Weights of a small GPT-style language model, trained from scratch on English Wikipedia.
Training: a variant of Muon for these matrices, 152M tokens, 9733 steps.
MLP neurons of a small language model. Each row is named by its layer, matrix (down: output weights) and neuron, and shows model dimensions 0-95. Each number is 200 + 30 x the weight over its row's rms, rounded and kept within 0 to 999. A neuron's up and down rows have the sign that makes its largest values positive.
A block is one neuron, or neurons of one layer that tend to fire together. After each block is what it responds to, as a language model described it from the Wikipedia text at the highest values.

L4.down44,139,203,248,224,152,224,215,188,208,203,180,220,161,220,251,173,190,170,241,179,190,202,194,187,216,173,143,128,209,187,192,209,213,220,191,202,229,234,215,164,182,217,232,229,206,228,174,193,197,194,222,201,171,262,214,162,220,188,194,206,198,153,224,193,215,223,198,185,224,202,230,248,267,190,240,189,181,247,185,183,172,257,200,199,235,227,170,185,206,190,197,217,208,219,209,200
L4.down94,175,217,152,188,144,239,236,173,216,239,226,166,173,204,207,197,209,178,200,166,178,219,250,178,248,192,150,264,198,165,219,260,260,244,115,196,198,201,173,181,254,240,201,252,213,230,193,201,238,176,177,198,168,185,202,212,194,170,159,152,198,199,232,234,268,216,153,151,167,166,173,188,213,165,179,215,200,176,117,233,216,191,178,205,187,204,156,167,170,222,165,158,198,195,179,237
L4.down108,171,225,197,153,163,184,180,127,217,247,186,227,215,210,165,184,222,209,214,189,217,219,182,220,213,230,150,190,195,245,191,266,203,279,216,173,188,238,199,246,161,201,218,116,208,200,178,205,230,211,214,206,213,223,219,179,170,197,192,208,169,246,245,251,198,206,227,207,193,199,177,179,134,217,231,214,194,225,190,167,247,208,208,156,138,258,224,185,174,189,208,171,241,227,194,183
L4.down337,221,171,153,207,162,189,196,208,176,226,176,204,204,216,253,163,214,200,197,141,168,211,121,233,195,148,232,204,246,192,210,189,234,213,174,204,223,188,186,193,259,221,207,231,192,201,196,209,185,170,150,247,205,183,174,219,218,193,204,133,173,209,162,243,182,276,172,209,192,186,138,197,215,207,181,226,201,209,153,193,211,189,220,179,229,214,153,207,246,238,221,203,262,113,264,183
L4.down441,181,206,208,194,184,192,148,244,224,158,196,232,220,219,151,176,193,183,230,165,169,170,169,218,160,152,158,198,260,186,164,189,202,196,183,213,227,186,225,155,256,220,227,189,158,176,183,193,123,208,213,256,212,204,200,205,226,188,211,150,230,219,259,239,240,229,223,231,224,222,191,264,154,210,198,190,190,224,222,184,174,134,230,217,180,214,259,204,166,137,194,158,175,212,154,192
L4.down491,238,177,250,246,180,199,167,182,192,215,234,188,161,169,237,255,208,166,182,211,200,191,227,168,217,204,208,186,222,217,201,228,200,265,203,190,149,191,226,161,223,224,210,181,206,190,263,213,284,161,197,174,209,233,255,234,218,169,209,202,166,232,242,228,175,190,222,208,209,202,213,228,173,165,197,200,224,221,224,206,224,181,202,198,232,194,172,161,177,165,242,253,168,192,190,223
L4.down522,199,184,149,236,195,179,176,161,220,200,216,188,192,216,227,246,207,171,170,195,146,179,163,176,218,169,185,183,186,137,143,184,214,141,171,155,162,199,226,174,234,147,135,194,189,225,211,204,233,155,208,266,207,206,243,119,226,213,254,192,192,242,202,196,282,223,178,212,182,155,203,197,180,182,233,273,191,220,199,246,182,142,229,226,257,206,258,227,178,191,204,185,265,244,196,213
L4.down572,198,177,186,139,258,263,153,180,172,172,193,168,140,220,139,173,165,163,188,194,166,205,224,235,211,182,168,245,235,199,255,208,252,199,207,203,195,207,185,241,169,267,197,230,180,186,143,189,211,171,200,251,174,208,203,244,185,169,220,147,273,191,169,221,213,164,221,200,223,170,166,163,205,227,178,253,223,250,164,232,210,197,201,222,180,198,158,166,215,184,180,175,182,226,175,186
Description: Final word piece of a month name split into tokens, just before a year or day in dates: Janu-ary, Febru-ary, Oct-ober, Aug-ust.

L6.down285,182,184,249,191,202,228,206,240,205,188,177,227,175,206,243,186,212,184,235,172,188,248,198,222,188,174,156,217,279,216,214,144,204,201,175,220,208,190,186,152,152,206,164,191,201,216,189,245,132,186,240,190,189,241,230,235,216,206,135,189,170,235,210,216,139,190,184,233,179,206,223,177,207,236,222,214,236,207,192,233,203,166,199,156,199,203,112,186,241,235,149,187,204,211,230,170
L6.down423,196,138,217,218,189,215,180,269,214,156,179,204,201,190,216,153,247,156,198,227,160,191,264,209,201,193,190,188,209,180,231,179,217,156,192,210,241,198,210,165,226,208,185,222,222,248,223,210,253,212,134,215,205,226,188,186,172,166,230,200,179,191,161,174,220,192,248,245,201,81,211,160,204,117,206,226,189,195,150,215,236,188,194,160,204,170,163,209,200,237,209,185,234,171,184,238
Description: Fires on the last digit of a four-digit year after a split like 201/202/194, as in "in 2020"; weaker on endings of split words (slot, office).

L4.down74,249,243,193,223,187,212,192,167,212,266,218,194,150,160,198,214,230,186,158,249,204,167,156,154,222,163,163,195,182,186,212,152,178,182,192,198,231,233,229,158,221,223,155,203,228,181,152,179,236,181,191,221,202,232,190,196,215,262,214,202,198,232,231,147,178,197,204,236,160,213,192,203,200,219,199,244,193,179,218,199,180,227,256,200,193,190,188,193,219,242,224,198,217,202,181,177
L4.down84,191,199,179,180,201,193,206,193,182,208,175,130,240,199,188,176,188,215,229,220,216,161,237,184,191,167,151,160,208,201,153,194,176,163,193,163,223,178,179,220,193,196,243,263,219,239,131,166,205,167,159,233,232,211,200,204,263,208,183,215,130,207,192,116,197,175,226,195,175,195,165,216,173,231,202,196,184,235,134,206,174,188,218,207,224,196,189,217,183,134,180,228,229,165,177,220
L4.down139,214,197,196,194,164,198,235,181,194,197,165,211,190,181,165,185,240,174,155,195,186,192,203,169,190,191,182,135,231,228,205,180,211,228,179,234,222,175,222,196,178,154,173,201,185,203,208,239,222,185,182,216,218,131,184,174,192,232,181,253,201,245,282,159,192,164,156,197,190,200,215,251,166,231,142,222,205,237,229,188,187,249,175,191,250,195,135,208,216,214,173,184,209,187,224,203
L4.down252,174,215,195,138,204,195,235,199,224,197,176,222,179,196,178,190,185,208,216,195,200,172,173,145,188,152,188,155,220,177,184,229,211,176,215,240,215,170,203,209,202,210,191,242,194,209,157,211,195,164,238,217,193,187,221,232,167,172,175,239,206,221,228,241,200,178,187,251,221,210,219,229,224,218,168,201,246,154,216,189,189,211,209,244,175,116,176,188,168,158,168,206,205,196,220,165
L4.down357,190,204,198,212,170,194,227,200,163,217,198,249,236,194,202,274,168,180,207,175,146,211,213,181,222,185,157,195,208,171,198,247,239,166,199,182,230,219,214,152,223,245,168,224,154,271,133,189,186,192,195,207,251,204,176,191,187,233,229,237,247,189,205,193,266,203,212,177,158,204,203,252,194,250,180,227,197,151,172,252,212,188,208,204,211,161,206,176,213,204,248,256,213,201,190,200
L4.down389,179,141,226,230,150,206,183,219,251,150,213,189,209,205,215,254,213,183,231,173,184,164,201,226,185,233,260,216,204,215,188,205,232,189,195,219,187,245,168,140,200,173,244,197,221,209,189,190,231,198,167,157,246,233,183,92,168,232,211,230,177,219,218,201,199,254,226,147,147,198,182,234,229,246,229,187,244,161,208,210,233,211,137,215,164,240,144,220,172,238,176,193,198,153,173,240
L4.down393,249,215,196,203,226,230,166,227,223,209,205,208,198,247,250,183,294,207,208,160,204,159,185,247,131,166,227,209,207,199,197,205,188,188,186,173,192,213,187,157,184,185,182,238,190,184,177,170,206,235,218,231,170,222,220,210,204,139,201,171,220,206,161,204,151,270,211,260,212,224,204,210,183,159,228,243,176,240,206,231,203,256,200,171,212,270,157,200,241,186,213,175,226,224,187,193
L4.down488,181,234,219,180,228,192,210,235,194,227,239,246,181,179,186,200,181,190,265,206,212,220,186,186,177,185,206,155,209,138,227,219,233,245,248,257,245,222,214,192,185,241,200,231,214,153,204,140,216,250,191,198,180,281,171,210,251,248,234,207,248,209,200,186,200,199,214,253,229,224,211,210,215,128,215,240,237,202,204,208,146,227,206,218,200,167,185,187,209,214,205,220,232,199,145,157
Description: Mainly the article an, also an as a word's first piece (ancient, any, another, announced), plus short word fragments like H-is, t-he-re, th-is.

L4.down23,169,185,216,220,196,238,223,203,196,227,154,184,186,220,211,173,227,191,198,166,199,206,245,223,206,139,254,261,190,235,217,172,178,213,173,175,171,202,167,103,190,181,206,182,211,195,211,219,207,220,182,193,178,237,232,192,203,213,157,200,256,163,126,228,189,252,165,215,216,180,204,222,235,171,207,169,194,254,229,191,202,190,158,235,198,264,159,211,206,198,170,185,223,198,193,267
L4.down48,213,184,222,237,237,216,261,206,182,194,211,156,224,255,186,189,181,206,208,201,196,201,217,241,205,221,197,219,223,233,232,149,259,206,130,180,234,212,141,168,175,204,238,204,229,186,237,193,232,188,216,139,190,208,214,217,203,176,196,159,203,124,222,243,253,186,150,175,223,219,214,218,219,229,175,217,224,252,185,226,207,148,202,206,207,189,179,225,241,207,191,200,180,186,201,230
L4.down104,140,159,205,215,225,207,199,205,191,189,167,187,205,190,209,179,203,185,231,189,213,233,211,207,197,190,155,227,203,239,215,205,162,150,174,183,212,126,214,194,184,214,239,146,204,191,183,196,190,147,233,205,191,202,234,221,223,210,213,218,202,217,239,200,210,191,238,231,215,252,219,216,189,228,150,167,211,283,163,249,225,225,221,219,172,224,243,224,237,252,210,140,201,191,190,219
L4.down121,202,204,185,172,226,193,188,185,197,238,197,162,214,199,227,211,171,177,192,227,170,264,281,214,202,207,174,251,216,221,170,206,235,156,174,176,187,170,183,260,167,210,175,264,216,169,201,173,172,176,184,207,196,151,171,200,184,197,202,197,174,240,176,222,208,220,223,139,215,151,195,195,221,201,175,212,198,229,206,193,207,204,155,198,202,148,243,227,221,196,172,150,221,264,194,244
L4.down219,150,175,219,191,185,196,214,216,196,247,193,153,242,160,195,169,178,224,168,272,161,143,167,184,173,196,175,258,181,227,228,187,200,206,201,162,226,214,235,205,180,230,160,199,195,214,223,217,197,219,174,219,209,183,191,140,131,157,177,154,180,187,193,220,255,228,170,226,188,152,154,242,177,175,199,213,227,216,164,269,242,199,157,230,242,195,235,153,185,162,221,202,194,251,178,178
L4.down394,229,185,215,239,169,239,189,187,155,215,214,249,190,212,149,172,213,202,175,194,195,209,247,190,189,217,160,177,200,201,164,229,203,212,156,219,199,203,201,194,165,200,232,185,182,195,196,192,201,146,243,231,188,195,166,154,168,197,169,216,229,253,206,190,225,191,218,285,249,174,229,251,196,173,176,255,226,204,185,206,207,200,209,228,183,245,242,203,221,238,189,188,201,144,250,155
L4.down512,240,176,195,233,250,164,208,177,224,166,162,226,166,174,206,171,200,168,211,198,225,223,228,172,196,197,200,209,212,213,183,177,201,205,160,262,208,191,262,146,180,212,169,199,167,193,250,192,162,217,220,221,168,218,206,275,184,210,173,221,214,210,248,196,205,273,185,214,181,148,204,183,232,195,244,237,210,191,217,214,143,203,188,197,230,205,223,190,239,216,207,173,248,208,221,194
L4.down636,189,191,233,206,194,206,226,196,191,181,144,203,205,231,205,234,197,197,218,188,228,183,185,190,234,184,259,272,209,258,166,216,186,162,183,177,174,214,214,142,138,218,175,203,191,158,209,186,185,188,164,243,157,164,166,254,184,187,202,240,213,212,214,190,195,202,247,202,237,214,196,242,197,143,199,232,220,233,145,194,175,158,170,220,135,225,189,219,224,235,250,170,210,227,237,217
Description: Word-final pieces completing words split after a one- or two-letter start, especially "ay" in d-ay, s-aying, m-ay, plus f-ight, o-utskirts, the-mselves.

L3.down221,218,188,233,205,225,194,208,208,261,186,218,246,227,216,203,190,201,194,200,221,244,228,131,210,192,218,249,239,145,249,206,242,142,271,125,189,151,186,213,195,178,218,171,207,203,187,229,148,186,218,204,218,180,158,233,190,176,186,216,177,221,186,177,168,159,185,197,171,216,153,190,205,231,221,166,148,180,223,163,228,192,248,210,164,188,221,168,223,297,198,204,222,165,242,168,235
L3.down290,199,175,187,203,221,234,154,246,152,132,245,183,215,217,186,133,196,189,234,203,169,143,234,249,171,225,181,247,246,165,231,227,203,205,151,186,168,174,202,213,174,203,212,197,209,205,265,222,152,212,209,167,198,173,217,224,191,143,181,146,207,155,226,211,164,204,223,138,186,218,233,201,194,199,222,179,202,217,211,212,243,244,186,236,273,222,191,256,204,209,242,180,160,210,183,141
L3.down480,150,207,128,256,223,154,209,202,173,216,194,194,202,186,190,176,171,178,172,207,170,164,176,219,192,176,181,181,160,227,220,200,185,157,209,207,199,180,150,217,194,138,165,208,230,170,185,159,221,275,209,188,203,119,183,210,198,166,201,223,193,160,215,200,189,207,196,248,201,227,178,187,194,135,171,246,216,184,222,170,213,172,208,206,206,223,182,221,237,220,199,206,216,150,210,189
L3.down527,200,208,204,172,230,214,159,222,186,189,300,162,175,204,214,145,197,202,194,177,201,181,249,180,196,167,227,259,175,211,204,227,181,222,154,163,227,230,223,192,170,209,171,245,230,215,191,227,170,186,194,278,205,229,162,209,190,200,222,194,196,203,194,214,185,232,187,168,184,160,181,204,202,163,221,180,242,221,222,156,262,182,224,227,194,211,220,217,175,229,206,200,165,164,168,151
Description: Word pieces right after a split-off first letter or prefix, strongest for "orn" in "(born" in biography leads, also A-ust-ralian and cont-rast.

L3.down322,199,208,235,220,164,184,183,186,220,212,194,229,199,198,156,231,211,212,222,172,140,218,195,194,215,177,268,214,179,211,191,233,127,239,239,208,149,180,267,219,178,169,160,134,181,195,267,210,148,233,221,160,234,217,192,237,213,199,240,188,191,156,191,222,182,199,196,130,166,221,167,187,203,202,239,170,192,149,238,157,215,200,198,199,236,166,142,240,195,239,201,197,189,207,208,159
L3.down377,171,174,285,267,228,207,180,195,216,208,213,191,221,197,181,198,218,186,250,199,145,213,211,205,161,184,184,165,195,230,213,205,184,166,148,144,183,176,144,174,207,204,197,206,181,200,201,135,158,206,261,234,164,211,184,196,204,189,218,157,152,179,252,204,216,184,153,186,215,233,255,222,212,187,225,219,197,200,143,169,167,228,247,184,184,190,169,205,228,222,201,199,239,227,157,152
L3.down565,188,153,141,204,185,231,187,196,207,188,177,232,234,214,210,189,164,217,206,167,222,185,210,266,219,170,182,177,226,206,210,192,237,237,149,238,211,199,193,154,203,216,196,206,141,275,196,235,220,152,181,237,153,210,251,244,157,218,190,230,189,159,234,261,184,193,236,210,211,213,192,188,211,175,217,279,199,230,161,205,207,229,171,159,207,218,218,207,198,214,210,150,233,216,176,150
L3.down626,212,153,184,223,196,186,199,205,137,171,207,209,182,226,172,195,176,237,208,173,166,180,216,197,188,175,259,173,209,180,189,183,166,180,227,172,191,193,145,222,183,227,230,212,243,237,237,259,176,229,177,252,204,216,183,156,193,195,197,239,233,189,206,228,187,247,161,175,175,170,134,208,158,231,276,209,215,146,217,178,193,260,221,158,184,125,203,171,181,208,224,230,219,202,180,201
Description: Final word-piece completing a month name split into fragments, usually before a year or day: Nov-ember, Janu-ary, Apr-il, Mar-ch; occasionally other mid-word completions (con-ducted, ex-ile).

L3.down129,211,207,145,197,179,219,173,220,202,210,213,212,142,247,157,257,246,200,244,158,187,236,185,159,173,161,248,228,199,170,177,201,189,184,166,247,221,203,173,188,219,217,223,150,209,221,167,162,192,180,160,204,230,225,223,234,175,127,243,234,255,210,158,211,178,178,216,172,219,208,208,187,212,181,192,190,208,262,175,254,200,203,261,196,199,214,243,180,255,186,143,172,225,127,207,206
L3.down140,181,152,178,171,218,206,204,208,220,229,241,204,268,237,157,245,210,159,199,194,227,208,176,190,200,197,163,212,189,155,229,142,204,205,245,183,185,190,172,134,194,186,194,152,195,241,167,192,142,210,194,171,144,220,252,198,270,178,192,238,189,205,196,187,212,205,170,252,275,133,255,219,191,227,251,227,219,196,194,196,169,208,251,224,155,175,188,212,214,258,190,177,221,187,231,133
L3.down205,220,132,225,209,208,230,199,199,200,184,208,210,280,211,173,178,229,184,138,184,210,196,138,172,210,183,242,187,234,202,183,207,181,181,163,158,200,189,207,200,193,235,145,176,160,210,186,241,183,172,168,207,194,227,196,226,197,213,193,265,169,225,188,174,222,175,177,154,221,183,169,195,188,195,159,207,222,241,184,175,238,200,215,223,135,200,230,196,236,262,245,191,252,207,191,188
L3.down633,242,202,190,200,148,179,187,203,241,169,214,226,236,182,223,235,202,216,207,194,198,171,176,131,187,129,203,179,156,238,256,201,190,236,250,206,189,218,182,166,179,173,195,207,236,226,221,179,209,213,182,221,178,201,166,234,203,155,225,225,243,266,239,187,178,223,203,227,206,200,175,183,157,164,216,142,187,184,187,180,205,236,246,212,275,159,198,188,166,175,247,184,216,199,91,198
Description: Short function words mid-sentence: mostly an after prepositions (of an, for an), be after to/would, are; sometimes word-piece fragments (s-ome, o-ld).

L4.down138,191,170,168,226,188,212,121,199,149,229,193,226,214,173,143,193,205,164,151,278,222,156,146,171,214,219,175,219,244,197,198,240,186,229,233,212,203,168,208,239,173,164,168,222,193,178,227,229,236,220,159,151,160,210,193,208,168,200,204,161,179,197,127,161,201,196,202,178,200,189,238,216,158,203,215,215,246,240,199,187,220,154,216,264,178,269,163,255,216,231,236,155,205,197,201,206
L4.down179,227,219,197,149,205,179,206,165,185,205,191,251,200,229,153,192,198,204,213,248,177,224,165,210,239,125,159,207,196,135,184,198,148,210,216,180,216,249,187,197,161,181,217,213,194,188,240,253,163,179,166,208,157,233,196,217,196,186,242,189,201,186,185,230,166,204,234,180,247,218,188,172,206,216,170,187,209,158,206,208,171,226,200,222,159,158,185,240,203,166,218,201,264,142,155,175
L4.down419,197,185,200,214,133,209,170,187,189,216,211,229,222,144,235,246,244,174,207,228,207,175,235,166,248,217,187,166,147,242,240,194,183,246,227,204,202,233,157,168,210,199,230,140,205,125,212,221,185,186,112,201,230,186,172,158,211,188,189,279,146,219,210,187,237,232,175,208,198,212,177,202,201,284,209,157,169,200,204,166,173,241,157,172,224,232,187,177,235,222,230,145,151,210,199,154
L4.down432,196,190,182,218,125,179,226,204,213,209,181,206,177,187,233,187,176,268,186,198,212,222,225,215,209,164,182,276,211,161,219,186,219,186,230,279,158,129,195,199,200,255,213,193,228,190,234,165,216,190,200,195,233,142,174,200,222,214,184,196,198,227,175,254,214,222,205,233,188,184,214,230,193,163,184,155,229,199,238,202,169,247,244,203,174,200,162,226,215,261,192,218,158,223,156,225
L4.down476,174,193,116,251,191,204,161,179,223,179,245,194,218,206,248,175,232,240,195,251,230,194,159,186,255,191,184,181,195,207,165,201,213,193,209,265,210,204,225,235,243,164,178,243,185,232,220,229,161,170,209,172,196,216,204,202,211,174,239,143,131,174,163,164,151,228,143,227,201,227,165,138,262,235,193,185,185,279,169,196,248,215,227,238,172,201,185,166,244,205,238,198,196,212,240,177
L4.down500,258,225,147,181,156,245,218,218,203,197,220,244,186,130,214,212,200,218,207,243,182,195,260,187,200,210,152,205,237,208,219,158,209,240,137,194,192,238,189,208,125,228,205,196,164,225,184,217,255,208,217,216,255,277,225,226,188,219,210,184,213,189,229,217,238,211,178,147,179,196,153,208,210,204,221,221,233,229,189,205,224,171,210,230,131,210,223,182,233,170,200,192,214,215,192,193
L4.down530,266,209,172,186,206,182,218,225,225,213,220,183,220,195,151,259,258,205,237,183,216,242,195,178,225,197,184,254,255,223,187,164,208,209,261,204,165,223,214,223,230,252,204,228,198,208,234,221,282,162,201,184,206,208,189,178,181,176,203,220,201,177,264,232,223,203,195,144,129,249,211,181,201,211,162,189,172,238,204,175,178,187,189,215,190,212,229,216,165,182,151,190,187,194,245,235
L4.down549,206,139,224,181,172,228,151,232,230,195,219,208,202,222,163,203,251,219,171,161,244,202,183,219,237,212,249,248,203,209,238,254,241,256,156,182,208,155,208,202,174,241,160,182,182,187,214,228,220,204,159,174,191,152,178,193,129,186,200,199,168,131,166,176,206,269,199,210,183,179,178,235,247,160,214,157,243,194,241,197,192,213,167,165,172,272,189,209,226,197,191,227,240,174,233,196
Description: Second piece of a word split after one or two opening letters, above all "orn" in "(born 1983)" biographies, also Aust-, Ed-, wrote.

L6.down148,200,209,205,193,205,180,236,186,212,160,156,211,213,173,184,178,241,222,169,261,185,150,164,127,215,174,233,233,213,212,204,198,223,195,153,199,205,214,168,185,163,240,155,166,144,191,172,167,180,171,219,248,263,200,140,194,228,182,185,213,207,210,205,168,195,174,193,207,119,233,234,172,194,241,169,203,155,258,218,176,218,232,184,204,202,200,163,214,219,226,234,202,172,218,210,175
L6.down234,266,188,154,216,199,144,202,211,227,199,205,197,210,177,204,261,193,241,230,204,223,215,170,216,151,215,197,185,222,183,208,195,178,260,189,195,160,193,183,191,140,154,259,226,216,180,155,228,291,209,178,277,223,196,211,143,200,195,203,213,226,165,204,224,219,204,220,266,182,164,168,234,196,190,182,172,245,236,161,245,181,221,207,193,155,211,183,182,205,160,200,158,205,210,243,177
Description: Mostly the article an after verbs or prepositions (issued an, was an), plus word-initial pieces like an-other and an-nounced; sometimes was.

L6.down441,158,162,223,177,224,200,194,196,199,158,182,183,161,197,188,156,165,180,187,229,202,234,174,201,232,229,209,248,197,143,218,184,206,193,230,233,163,195,202,211,205,244,173,208,193,222,193,200,229,208,192,194,219,231,239,216,184,131,223,221,170,183,234,215,188,229,220,191,191,242,191,190,169,180,266,117,194,216,198,137,259,224,173,240,216,236,227,173,174,196,217,154,214,203,162,222
L6.down581,156,141,230,240,179,196,206,234,202,230,164,185,255,184,186,224,170,194,172,212,182,183,158,200,202,198,194,174,160,165,257,143,179,196,168,187,201,213,160,162,227,229,234,200,196,216,202,209,129,174,205,197,236,130,229,188,168,156,176,183,237,245,209,191,212,181,229,197,250,244,197,151,195,211,193,182,116,198,171,210,229,152,174,160,219,175,237,191,186,193,215,278,184,193,173,195
Description: Second word piece in a word split into several short pieces, mostly words starting with c or C, as in C-an-ada, c-an-cer, cl-ub, and also be-en.

L6.down385,126,206,203,167,230,200,208,214,156,201,197,206,231,176,200,198,139,223,239,190,241,211,225,184,211,213,213,191,154,221,213,159,181,206,199,198,213,221,184,220,215,109,209,212,208,199,217,211,127,217,179,252,230,224,255,138,217,170,233,192,237,190,249,222,189,232,156,222,200,235,211,177,229,177,221,146,193,236,193,189,224,224,208,219,191,186,205,200,298,192,189,196,164,169,154,155
L6.down476,210,195,233,143,189,159,229,239,161,233,207,181,247,177,245,193,186,180,219,212,251,180,193,119,220,212,218,206,176,190,185,239,160,190,182,152,215,208,220,218,248,202,226,210,198,135,157,180,179,223,250,203,236,250,172,182,170,158,236,225,239,174,205,262,213,219,128,219,199,173,188,215,165,224,172,192,228,162,223,207,198,136,214,168,127,203,228,196,219,184,209,178,215,142,230,219
Description: Final pieces of split words, mostly ones followed by a number or date: "orn" in "(born 1957)", month endings like "ember" and "ary", and "ap" in "Japan".

L3.down39,256,215,256,207,162,197,211,197,208,178,145,185,214,161,227,191,218,192,212,208,245,221,179,205,249,173,217,166,241,201,132,218,199,230,253,185,193,195,216,211,192,135,187,163,139,226,224,201,212,201,161,221,197,173,222,178,187,213,148,188,208,212,141,171,225,142,204,198,203,266,179,211,186,177,221,217,207,183,192,186,215,196,202,218,207,236,201,214,222,165,160,206,179,194,220,178
L3.down63,198,173,176,225,171,200,189,205,209,220,201,227,230,197,188,188,187,189,256,163,194,249,222,221,253,241,195,257,236,232,188,153,187,200,239,241,243,187,180,235,213,188,222,180,215,199,173,173,193,210,219,139,204,142,229,200,208,199,127,200,189,169,157,199,240,189,172,169,131,196,220,179,241,210,205,166,255,220,199,162,190,215,185,241,182,203,192,242,238,205,158,180,185,136,225,217
L3.down219,165,187,207,190,205,172,222,210,210,214,219,204,180,170,126,204,193,187,194,204,192,187,211,175,191,211,232,191,245,207,230,178,238,236,212,190,208,230,178,248,198,232,207,225,167,225,187,206,215,203,242,230,215,147,169,202,276,164,188,247,191,163,228,210,246,203,158,192,191,157,230,126,220,250,211,196,210,172,194,187,251,190,210,260,177,197,173,230,178,176,197,202,167,195,210,204
L3.down338,233,207,192,223,168,202,240,247,186,212,167,187,220,175,158,186,181,237,136,201,209,207,200,185,161,203,163,201,184,237,132,197,166,145,137,220,183,195,215,215,222,202,193,205,215,141,213,249,241,203,200,194,154,178,225,158,197,177,187,230,225,187,134,229,209,160,203,172,200,173,207,195,203,193,229,151,156,198,161,185,201,150,160,202,190,178,145,197,213,151,235,167,276,202,178,206
Description: Final word pieces that complete a word split across tokens, especially common nouns after "the", such as s-ong, alb-um, comp-any, the-y.